MLP neurons of a small language model. Each row is named by its layer, matrix (gate and up: input weights; down: output weights) and neuron, and shows model dimensions 16-111. Each number is 128 + 32 x the weight over its row's rms, rounded and kept within 0 to 255. Numbers have three digits each. A neuron's up and down rows have the sign that makes its largest values positive.
A block is one neuron, or neurons of one layer that tend to fire together. After each block is what it responds to, as a language model described it from the Wikipedia text at the highest values.

L10.gate144:140180094143096103073116125138135093130110064090081154187118119183134080104124213106121131136089117122076102134137123149155131059133122103090131101154087132116079069121098137144207101176138143061100121085141133166109138104111145146136101152163209160180143118150149160171112148144168163146
L10.up144:127142152141101158120121096146125163134117083146195087140194074134098077115157122140189231158162135125104147081127091130129127134145119134133088150095168175130106131133129139128133082139093107137150195150055125140184112108111091141112116164146138182123176138099139169133121114090152106150
L10.down144:177174097115168169118097054180141141112126145152129201075165098145148166070103109142094099112069156148183070140121076136173101132150160098129118074131105116112109138162105160113160138182081156130139101080167116158121121083143105118095147129131179148172173076133085114062172145183101154160
L10.gate481:130127138164136120119122132151081077136114103146086077142140152150135163155169071180100073102101089147129153114169101089176134121114103162111124133100113132123109117122098114170169152159157137064054113132104162152130154162112115094157087105215125144164158143160112091134105089149183150135
L10.up481:153129127147137111118127126157143168147111158143130113113065117204203095122148126146135110062133127192103116100129168134093083151098119155141122152100165130149128035152132112142141137130179145128104139161091103095153206073148110118158207148122141175070105140092181111070115142124098155131
L10.down481:139138129162139108103089118102176105106135111116227177137133121094106086170109097178079074136104127125081134150189130163182102093101118146141086126160155110079126098141109118131132145129144134105146135152109179141175149148149103133137138113101125127175089097145134104073121183163159135120
L10.gate586:185067174093136083138113128141163197103107121136102138176199128199094133137105128027144138193115139171104126136141107096121120084103114072186110135110127198148089120104135062122075154140167092175157114219125135121171097119147121117146096155094123077156081141114101114096147069107106165111
L10.up586:142123148166083121059137145123088109186130114202069129098201129153129096181127110094141151135120089132128138129192006104061149123106136116131159092050101121128161108099130133130184138120170114170145129157136166169123086098134141109147130166106193090113108139124071160088186145083160146131
L10.down586:167177113098173123124150179137120138094106132145142161125084131160168069126179143155137098132147116108141064105043173140117255190073142113108098158146157084136145110123102138144124091103127149100141126121154179137129117078118143113040077074158154129156151114156143116088126104108121143154
L10.gate851:144113183191088089165168092093150130204096145157126130134122162139129104102121139113120140085073151130108160133081077172182199142127111137140113151082092173117146102130109141099183152114101177057170100151091211132154170119151099156126120153094097125166185124180150145099133158166135057140
L10.up851:060137147126104088120135180117079128056121061094129128148183166101094140142144124185170127144128128164105141136131098147147140093130055097116086112091111110097103169135062097098152178116051133157124093135169144094135117132212119111113132127127111121166162066179157096166148164153126178123
L10.down851:128125056164152122031167120151119130091080120171130125157143097153064077128145149139155122098132157080091074113160144129137118090158113163153116099104051116136140127102035126129137167113127184204097147136146113126194122082094104114108076144185133120112069152110050133175160168136163132077
Temporal and discourse connectives that open a new clause in narrative prose, mostly after, but also therefore, thus, however, though, and commas after introductory phrases such as In 1874.

L10.gate135:124089124081096181141209109096158085151193075116123153113153107160139102108146156128119124142077100133150113198117163134135116165106151075115066108044114096152106155071096102132105143124159117150112152141109131133100174109080130139089130141146127119162149133138122145057114178104118061135
L10.up135:085146111090107122133182125118160170121139012123093099117140181087066110147126120145099145096123125133183124124108125146135111118174102170110086155140131121142112150136089177159152116115149146128094178163117196157096084169142099101117136153160163137151168133121092187146122130133148131145
L10.down135:116146112184137090050081152117150156127152133158127096157161171195133047167137120135124150099178122098103079182154099153177099123155142124159117124155070073146162161117115124152108140132122184111156109093152087157184122179142120149095074152165124133095136087129054115131180071119100158143
L10.gate407:191179126073092132167146134068120097075118096139064142097092174176086101175158148082094146129175169068175155150135090141176169135125109140116133097122096162151139111116104122135095076139060174128150095152173195102131096085122112153143112108097120139137110151202138165148088126139136131158
L10.up407:136166170133064154117128155081102115121097100150096075171124197135129083141162146082109157080112122120115113173108070116091154170131128087091093170108110123124153110149099129115136084120103128127176141141113115106118188137155139141110103154180152102128151158115117101133110104134132125235
L10.down407:123116119152156159144084156138171163153135107091133187093125144127133108173136156113115117129150116115132100111123146124117168120069087075119135126171112144149124148116150033144133164113172179127121144172078093084125162133131123111063115163172157111048114147149081154149131095128122183129
L10.gate633:118134141089100124198176136145130079147154126122128072088116133195130101140149128107106209139151095109109137134102182123148162176135158153093147206104147148133089165143125099118163106106108121117127124095107146116151145111120167142076094070107144131102140156122205115152191175127165143177
L10.up633:149115139116066186109156211067076163107141086153128197137179181119130159155104093147106145103096160093115098171091149133086159156121102168134123093081172097092109128162139143144137132077095147135136098159130112129111081096153089149154121109175179141050154138126143161162110189140124130079
L10.down633:129102133139144139146192116109199162107156135207137105092144157098091108119128094084107156135106170104098132139144111128083130173078125165152183153086108164136138083160194150126080173136127125174165113181140039127118106102099084106157120155119122130114141085131188138095143169133171194137
L10.gate832:169148075084056128132141133133141108135154072123135139255179130124116114121151105097145136128114207111143116161133137122121145159169104146134105160157138090105098103124143210140158146145190155168164141147176111100160138137176163084121146173134123054114112119077082096118153159074103112121
L10.up832:170126105069125121144151131123143102111126127168160072136109126133104109127113103128103192127135106119111137133183079119148165126053121130110140112126133151102104148097155098123176117160166098186119168145133122152056097080107088159104080079109140124117123131121135130128095128034096130108
L10.down832:099146110109116052146142178121123106118099124107107131132102061125140091158100136163204144146133153135103098160147093160134121114140123084170104184160085112147130132119144106095129159122132195073165121137135164132127071159129126179161101143105176138122132149103090104148111190167137144086
Mostly complementizer that after reporting or belief verbs (laments that, realized that, determined that), also relative that/which after nouns, and opening parentheses.

L12.gate261:122134085123129125145027115110126101182069087101077132186201090113119116098118064162098159135154175080068155088134202113101165138151111084118108151105177106117100149034098128113108160112145142101109133195146115144124086088132135148128102103125099135088124125095163119167117124144087110096
L12.up261:064143114059153115110109159183086159098145131134091078107116062098141142113128097127176091144114149104112123141075159107166196148116099065152082185196118147119127062116151113131163129134161136125118222142148158126162075111116107171091136116113171147119160161111121173099120074156116184119
L12.down261:133138084096141107067138170150163096129167082142132075142130120129127182172104101164107165130165158146142083125094186104065182078130173147068069158131149108113099109130079131102220055105141172157121134152101094123146112183125165096113172141137136110139135130138142140126136109146133207120
Inner word pieces of multi-token proper names, mostly rare surnames and places in lists or tables, e.g. Shap-ov-alov, Pakihiv-at-au, Oh-ake-a.

L3.gate116:064139138180064137151114126025173063067172143155116106168170155150109089139179183157098145115084108095161162145184152147105134159144195119123109164156176124101139163171039065146160056147147143179104145147142130075103141122103161177174107092115145112143143120085120123138066113057125156187
L3.up116:105147163099102127078151150076141144170124145205001118156103093132092094121148154119112117185104063072102139135064187152188091140103078088105149129135130155126093161206138129105149132150120095144153123081153111159109138093124162145117113119119125132056192115128116157083095076113078136148
L3.down116:076152107141137148145127117102161139131119085169173053142165208086105069132109121081138154102134098115111176142111137069126117143080148165149167162170119086137137137107066131148161070129160158092161083163151153060146113119110080154148105102061121134116083106090131116125120147142125066146
L3.gate181:111083170144076112134131172144102111162131114218113102159118139148049135093106147090103115141103146132165098157097139117147120048126138086109129074089186175184101138135150140154136090190062125081125135122161097126158085134116106117123054166138128156162225110148133128148163074059178089104
L3.up181:142177078177107118152148140115130196174219083125130137129115073070133102148048151141154136147114096163154133130036168144103124157101141136134088184174131098154135107071147167093066094097110097131152143134222063082137142096128103145122093176178164114118136121125129140131118116069156100112
L3.down181:133132094125145137114134182169140105155108135078187070128164109146127073185033128127168126193186131155097157116149122129142151113138151112144161100167146121126126128172112142131144141134114126078083133087155126124126158078148138116121125100116163142160111096142150130141078109141094131068
L3.gate423:152193122159052084082165134153188083097121153138139107167137152111072128141148120109136160139170146136107186118125179130121080122083115092118124137129126161152113125110165127147115118057175175070175147169152107085129130122081122087084090129159117173162119122152167134163137128152110120120
L3.up423:161090135141089092132119111033134129084136128100108096156145102152134114113096165096110168138198150093125090123135211141103123115077119159144124115122174141121114084158170050118084154114180129102168117127116132148173176161111074103100095120143157086115120104139115135135166150097063096159
L3.down423:101048123098082101152143111065083196119135078088104119086194121138178125160190126110087110066112107086114070171123144131151142153130151148185137101176138138136125138207135088048140169126169114159095150095109143157179097139148090117152113084139164108126139146081086117141110147101124114171
L3.gate723:121087191117114067131120123122156078203161157127140134191109120111108091125149127107130103140117124157144139110152162114143189173137134120108110204132117111059157117091110126096093139069105166187165070125085150111153094118122169105154150152152149087156138098128097126113037140138137117161
L3.up723:067089129148103109098108133171079085111187097151131157123085148122103125156145105158116077162132137102169125107138210097139125172168128119073165138128146167108100061123108100074127119076109118152160112133194062111173116123113096136135115112137104144121140194086115116177106116111196140116
L3.down723:127130164121134097100113124077114116079163096158173065118096175103142086104161127147133139106166084059135154132097198099131162149129200132093085157173157141114110081131109143055148104118072168157193017129155136154114141110128101099108151111097126189150094194130162091172042075180122124155
Hyphens and en dashes that join words or numbers, as in late-night, Al-, 2023–24 and W 107–90, plus mid-word pieces like ment, ext, ap.

L10.gate86:132179113174142136131146120183142133162084165150123101208106131122152089095151092127145122121082187170106194081114213107137183138125163053110100173137128138156139060097125087170129082154150180128100138069167149150132089093137122129133111151063064157147126155166096128135168137223123159100
L10.up86:099134142129140124149133151151149112136098132135123167140130083095187158178126133084093121143148164121093145132093165142145170136094102141127087118096168076169087169133123132126137153114093144089176118172088160108100127147079130121156140158127057139121134165145091148129137146191153112103
L10.down86:108120171116123152123097124161099054140115137145156089078142108124133105171170067137119212136102100174110133110146126151127120093124172134119131096131113093108156123111167076129109117172122173124099100143109110091152147174120119104130185142145140177134159113141155138120075163112100156155
L10.gate750:128179121121098112184124152119141100152153138135115135106118148153089113137172141150144097141110131196091118091137156100176173082077159138188128115149145087177171107183067118070140068178167139135135184133136147193127146162137151098156134118118171106196198085128069115153192076138156119145
L10.up750:083127130083131103101099089104158086118111106192128117154157142115082138047145117104183091213122129161161148100159061114160137140070052113079097084215102098095067132130149118087177133055153150157177152171144121176154037127155129094165168082138146122150129130070116110102124158112154130127
L10.down750:111142091147135135082150131116058145152100174123211129137156127088196094082072082150179090111203138141127053134135167138070116130112099161135123141082067129124076124109123153172149108087109088112087125109128113056119117059125131108169103146146166185118120128095105110091166126150086165148
L10.gate899:141114136096143134113105156170157121102129129062097109065125135102141116144073158179165111121169121105181173084151158127148136107066150096143145079110128171129122072094081021053136125127183172110092160113154166151158120131147157159147121107150133128121126183166084156111105145109187138132
L10.up899:115147050157144123140144157106021124115196146115186119139155177161138115183098169170179143157089083146128085101105176079147167122111131127182113076114125135135151068112065143106107105119195156129105121122122123206136089143128100186129128130087155147112105183148119113138118161110154148143
L10.down899:069083110143134162137160120104126106122036071132126119121114133126128128117220123150097152162087115083109198181114102214127168130189150113124126167123139115122137153155168137156119149099075114118204159122104095120131133106121109119112135088129162127167185148062115111084097098149097125157
L10.gate925:113128176095182160136133130134143119127176097102145093113166096151102136149141066104121203111161120069134160118116138107084131173100098120093111080159125096123143186136090106126135101125092086068049140090104102095119138116132168130180097143149109114156119197164098131104092116133143176083
L10.up925:139111109079158146095091103126108053143177130148141095115110104135098110165095115125127184108145102147124209151108166106142160168139081157117112122110105141165126121126108058124156109113138162106118161088096153103118114127122174164174088117122129149140098176179176162140116155147104178085
L10.down925:122158166119077096127106128088096062099071144117112189193071150133163132098103196089102119122110129167146056136147117153127106095112147140136106142138129180154143112103137182126098114128117095150191077133133146132091187136149121121087135136086179102062144089045157139117124141137101077166
Word pieces in the middle of multi-token proper names, especially the hyphen in Arabic "Al-" names (Al-Hazmi, al-Islam), plus inner fragments like Haj-i-agha, Emel-j-anov.

L12.gate699:131133127153149114151097106117120060177147138146075111086082096171140094108161154086208132113145141115179138140154089083160159142132108167134111160083123110106092122138130114133144134169150107139175133116179167056182176147131108147180084085129159131113100165188197134147116179137113152136
L12.up699:164126122151139112095198129099106096126118146128134071073091164123145102158140148097134157105122056094176118106147081138124125064129133142160115159124100161134103196101181071140135149140076104121192155134101153143127111099118115142126187166171160157079176152088206079140076133167163116153
L12.down699:125114213110097053137162160116082120155135100114152206128178153114171094132122134146098128153156166121092073124140134133114154115134122106103134134127119124083138129119116123080124152174132089095102139145147131123058207114126069104102073251123158158133084079121137106135137111099119163117
The first token after a noun phrase that opens its predicate or relative clause, such as which, who, It, has, pre(miered).

L3.gate92:090088107142125133193228124143122089186119118142152129175127140133132101129165196160142174107135147149123123158143100152148107143141118142105097108048117114120093175112164156127081152127139136137160137109130192072113143065137105139134178095108172127126138080142167147112124141191119163117
L3.up92:086094128147120121130157102098152126153131168109137067176185090173136102162149100129080074111111130107120136146188179107131089087152125131114127136107121128103166125148090103128050100099114121148120090200107185092119101122125150125116167150149130069127104119113129117119091177111071152128
L3.down92:148138110114169108161209141142073167121144135141147205161123165151134031131151137165110145117086161172132126149126104108141168111144134074140100103150126159158077128151120104138092149149094234145064138141103158126108105051115101095127207148125114150100176133093168167164125136039106118145
L3.gate140:127123151118088129132116153085152063110120182116153124135160107084081128083110122126097154166101074141130133153127148130164144145117103130128102107125132206149097165165149113135101169142141109139145165132132139106072144062113172140161158121087130085129159043114128105137059112091086093131
L3.up140:162151125052123147074092120090110113092168157093146061107098119179159131144220155126130114150178113077135103151151129103061105128087183175129178146125122082083124076173148082108104125136134150116131180199119171080092122167137100136134146105093105129176102135047088080119141123140112152213
L3.down140:146179130137091079112064125141133047125119142098146120093171149139112126111134127126113115143112135111140097138132117156149082133106099175191077119054127162136149106116150141100095167088199137131116182086144188118139092136148074135137155142098163130145131113106136067144107122133148149116
L3.gate142:155081124121119147067135104176095084132124140148097180120109102160023106128177123082100131156133162185113112115108141165178151174123158170097138114109132145148152129110156128147153165101091123087090118114150128134138142093159155118149120137058101136150149140148204161085177139158126120100
L3.up142:102144110061100090113147150098093117109107134158146052157130092177097157155126137156111098111137084071154115116112102125116130046098092093155138110163132148101162125139119131110142133125174166168225101129110198125146117166135172057141134115082088135126158133158150126131130124126121109148
L3.down142:190167066111115136121110121144139134164156154128126106120131150090137233135158106108112143127116151134124120120131163118138167158129173135121088183119077160173134108094091069135200124155097105141074148128161122114130153178127111194178107166180101152137107114090144152176128137131131114094
L3.gate415:178092103128044120150185152133158090115097114104101098100116117137125178203114121079161106141086146151085114097053124141125149073151069044116144153138092150105092123128068164195153152099143140064121181131138124139133130131135134152138141129084158099149207152097138143114158098099116140073
L3.up415:118086088111036152172155183071137121057146135076148158131086131163103145248134140149243111133137137098127082149107113146079090069157141116122160114094166143110112085122068157141138133087103133119116135148103139090186132182145128149180078132118108119125184133107173085150142072070099127118
L3.down415:102130114119130150153183143084164143130136149084151119072116131183124163186115120142141141139103092102107112159164119143081114136101141120146167076093099156132136103102084162169083204154082086148147112061107076125145173189139072195120117125129087135122126096106161058164070136141140143188
Word-final pieces completing split adverbs (us-ually, norm-ally, event-ually, al-most, alre-ady), plus negations like not and n't, and other split words.

L12.gate623:104139150097079170138119091105163105159106076142115084150162060152081110084119165152124099190112127213168151136199130114143140145109154084151101073108107140141135094124130173154111057063094150077142096183164141146096126140156118129112119185120124163152162138144126113111125184143097135036
L12.up623:087126131103114185118149099157137131172083093110136126140090100140136126156130090137133135140191123173099121089154161132094103165159106114111119111138148060193100147148129105092130134123155134152142138083136154127155123067140140116151205159202108104110169133151107162129107198175108150187
L12.down623:122143134163086118074159125158141130106091139098114094163190147152131108083125154169109112132121140169089116157168144150143130116117129168173186104126122181133102076134160138136151108174110082084112133121148075112181190103097108098097140122101084095095184118164122114148062042162148091141
Mostly negators, modals, infinitive "to" and subject pronouns just before a verb, as in may not, does not, willing to, it should; sometimes opening quotes, dashes, word fragments.

L3.gate6:107122095101141092120113147148102163104149135120071143116122150138113128125131118139141094101133209145148155134175161121092111112160116135138155153096166145169123123126167176063107221140147134118141115168081105136120143141150069177042178115097116068125152076150169160121146108104121119114
L3.up6:169095111131127147190135127105153113104202132108125123132146092087095071094094152107127112093254145123131101132136133185080100125107132118131107162164179098106111081119125093109174126126091170163109084148154106056204147132172156124137142128143118120125099151122177098132126140113151138111
L3.down6:131116073105113136115120133087133151168140092087113019157130150091117057123112132100090109160150120148150155111140125117134087151141131122171111120153176104123120131168096084144103091100120121117152093131130156128087116094122185150110130116165125153123115125094086169114156135092152108155
L3.gate179:090101183146158095098081062139126150103119134119137130127090131091101096108152161112158155134122181157093144104087113102136116126135072145146140156104142132129107139061128119156137154188118128114115151134126111125131124138139151118164116161107157171159122069117128066128220112105154070136
L3.up179:106122147054118138101140137058123086147140064113096197117100089168145109106141126108142080163120173124138133147105119158127098138124084186061167139109137184119166087092150168150159143140125157081081144100072094176136133102107182151106116100094115088123159161248177133133165097188090131187
L3.down179:134091079160134123112096074148088124111102126098119140154119158096145089095120141134069155168141157142121028133115152135131133147112074102142098104141103210164147165158101125098089139126195111161160142115126094177121139118152173139143158123082116146158097090082095099126141124100156109085
L3.gate464:119085157147127164104128140120141198129097092069091113110146181097035115127129158107143111124147142125141121119108177155075126121144134143151079151110128080129050133060157099057146137138191201123104107141135172124209078101092178133148140159115174167135154134131154172193143103129113102129
L3.up464:155177149127132113209097190111088123109148103126157091147116151093131156187111117137148154132166111172170136172126140117167061118136112087145129090134124089127161071150087127130094087112115176175230098117104123118139079178069180186157119124165164096189150100125139109167091125152117095111
L3.down464:113115153109107171085098110175099151154106120098084148146147109139105045122124090178173141158079149098160000128126159111138137107129140132121144056139077122149115125086157120123123118097058144142104143095154196119143168086124097192131071143141131135148094134075124127137099150059086113129
L3.gate745:090110127136106076110091212144172188097108156130077125072134132097117086151114123072128093055152158138165165139139152180131172126180087074079134141148138137185184124099118134154166120154127131100135164133144120100131126080081161095142128124109148085165202122106128122123153123197119054086
L3.up745:121107123127203136111147109202073119157115165106124136112154136076115131142118136146153114089139099127181125122145110112071179160174168095157144146155148082118138136048089121156142178116134129111086136169194111101060115135152141168094191161138122140159091111130075225107108124120174071123
L3.down745:143131115150229151103178041149117129137086148103110143142190134126059064095141135094180131103145146150170156163173141209132168113147128090212167118203141130114084090083095109090137187161160087090033148156158117108106082163138085141150161135173166193159100152127079102072148138102178115137
Fires most on the invisible character before decimal coordinates (W﻿ / ﻿32.84), and more weakly on numbers: years after in/As of, and table stats or scores.

L10.gate18:147146142137103095155173101136165103127111119142117094157157093184102123100175134116079152121059098154104155144098077168172093124118120159129116102092151157134118139125101126150157150118123153111131135099113124144080092082107137087141086139073195115122191177075184141119105127138032137176
L10.up18:113137095119112085184134079083170131133101120116037147155149150149138140100185101155108105144126124131115121135123093198210115133129165168183153092143160156119137110122054155165118162105120146100141087121143132103123143149137150116192116206097159129099204121113089093108157097164106144157
L10.down18:152143124086181041144162110124175145112160135155087166111148107131063151191106152155101125163094038165084089148159049133162161145130148144122161112121135156102085099180136178163169100138117136098095076176054093059143081056113103112142155137084209122127173100155140194075086133125074156159
L10.gate321:166136195097152178136211140100132113139113114166214095105092109130050101104090201101170148154108132148133135142151121171152128191107100148141075142090142136132119097075098108077165134165183137114142127118074181169111193127160157167185177154092121140180136141178060170111131095124088163099
L10.up321:132145162145117172205148142125157129068132155127110109118125151123088089097080144071124168126187168155087090084146080207123169103114108148161074107122175120196111140111090148146051136112184120168088145090202161164104192140096127134155141115138087153163122162169114123124057080079114138096
L10.down321:125067142147122104110127146122175079143114197060135142121145110085104105108145141081140141155139085104125074106130145150103116103153161180107173175154125097121134111179124101144158149105056125148116115088107067069167133102193107081124122134107103127159121107158165168138099172168114081162
L10.gate345:100084146151114198202119174103180111144144082118163131153170128121118081125165088121106122139046102102144171116118116096121137146060155137105105117156134131146167180086118120149166105182145195116125139169090114082109176043140112144161125164104171146132226103127117101129085062092131154125
L10.up345:137119114160120145163168114130176105167098116141186126171083147110106134075156126178119123164087119057099126189111103088177055134106112130157110112095154105136171092081111176155162122125057147142131120081149073120116064171122095108063133155072217155126147133103109157094154184129054127156
L10.down345:095165147154136131171099145133128140120174104094178152120176164158125161121076138114193164123096130200043241108076162089087165117132174136127175157142115156167059146170137133139131136154142069136167134126117134164135137123158111088150133133110155122163161109178145104111172172188125112137
L10.gate391:079102094172132144104079136120169118133091105175112158134150097101090121070145097119112189106078125155162132090078144096158158153053139203135150180105157072121166127160102172120116152135039151124151101136105149121110206106166089071144076138070185104167163105100141152171095096145145074164
L10.up391:100138128110138147143082136095180071118133145163168157106103147156111160114085088109081202140061160116068163099148093179192114146107178145129146127097148142147203112117099165134118125183118090160080143120115181110163135092116110181157161084079118106113162152148166124191068117115088119151
L10.down391:161157126171145135125115097162143222113120114113139133138165157083043148132195151105116178094118106143086133134119106120166167094105097174177224153117140127045120139159136165107139060171062153171147159141101111121124129152111120108125102158095144118178164128119123186069134098152169104125
Fires on tokens right before a bare verb, chiefly infinitive "to" after aims or helpers (goal was to, helped archaeologists to), also "and", "would" and "not".

L3.gate17:153119122167156127193185116128162172055139086063133125127157140126154138182151133154074161131155139145131124128149093124153139135079113161133115123107104046140173144091203096121129147078191102160127120092118151126154137090127111131185196143136091123204124136133121111085065164134149116152
L3.up17:112100125151150075141125149082108134180134124148158222167161115088158090194182096138132073143181130092134175151126118123137160109184148109130101152163131124139195089092176137157178093132133159143097122105129030128142091170133091116142100163218139114127148163179101107115119124119112073134
L3.down17:083100126093134166153154086139097139101126094060119114127111126151156150090136131186151117137156150103106165129138146110123153155134135102057141107091192118063108122151118088136115137106099085155115116169159091123187099178116104150135112175102111109137071107121137141099118114100108136129
L3.gate454:142119151129122118107133142127112114097143149151138112202168168118097071137120139104115175113121126132090172166103103135090155160131109123127103167122112078104143171097131156113180115092140149123095203135097085129163152081146088082105180149125141107177130127165161120136091057139108067190
L3.up454:104131095186157088115121101133134159191129099152080157135121138141174152123119169165149117134141118157147155155223152088124156151172143155142057146126077055161156103094107140183134128156117055165120131138167130160142109157125097127105149187092119141127152111146182114116091114170168060113
L3.down454:138166146124093090085099124120158176120130122132138132130164162135090085135123115152106065156104122137156132119189055156129131154105147111118090155172083125143122102116154126109106108183158164133120161144131114108149133111157127161111152095074151149164218165155119146127112145141147196079
L3.gate485:152110139119143139089119088240135194166143090165118106105146070121125143117139113117113184117122088124106093127111123133167150200102148160129111163171113198171101122184130106145174132108143113104103114088216083171173154130126088035083134160129152106090137122193154189110129144143129076144
L3.up485:106084164118173153083162141152083117141167119161093146147116120100061098144177090127139123123074096125103114197124152134186130122121131129150109099144147115101172133148159127126177176131136157116130186116132084102133120169131121126128169094172113185184157105117114091121123149072102163104
L3.down485:078139142170080132116191181132115074103148104099115191108110163174131133095201157159132139158112117082111108093195011152096168130127025084126125062082164119108094133129165184130106118158117118190150208114121107078117139161106074132060118123093104159103119126087130150165115113125146162141
L3.gate969:102150170151127094121126115130160187107134160159142094135149038141149135098115082136115178124147112067115170081174111110090126198119107099113152158169125131152065109111175088133114154141143132103129151138206087094133116145145191084141159121116157099069123190133185144147151144130138144110
L3.up969:145097132148146158183124151083094115162188109137094119154074104112170131120188132132183153116099129112190137067175103088042167100112148121199118151084124046146127103107140113157119138137125101114118186127166110146129091109170114089154112166119170197120129125071168098117060184132171093134
L3.down969:155117124152093091099165086142106056156126148121133117164131088133092077114112135160132185200141164200109116119151060131136118120097105094077185148073131204129128085128166110123081204119136095139140103086080160149110096097150123105210131088140100115085123154146152139134128156085049143127
The "ile" of sentence-initial "While" split as Wh+ile, plus " while" and other second pieces of words after W/S/wh starts, such as "hip" in Whip and "ster" in Webster.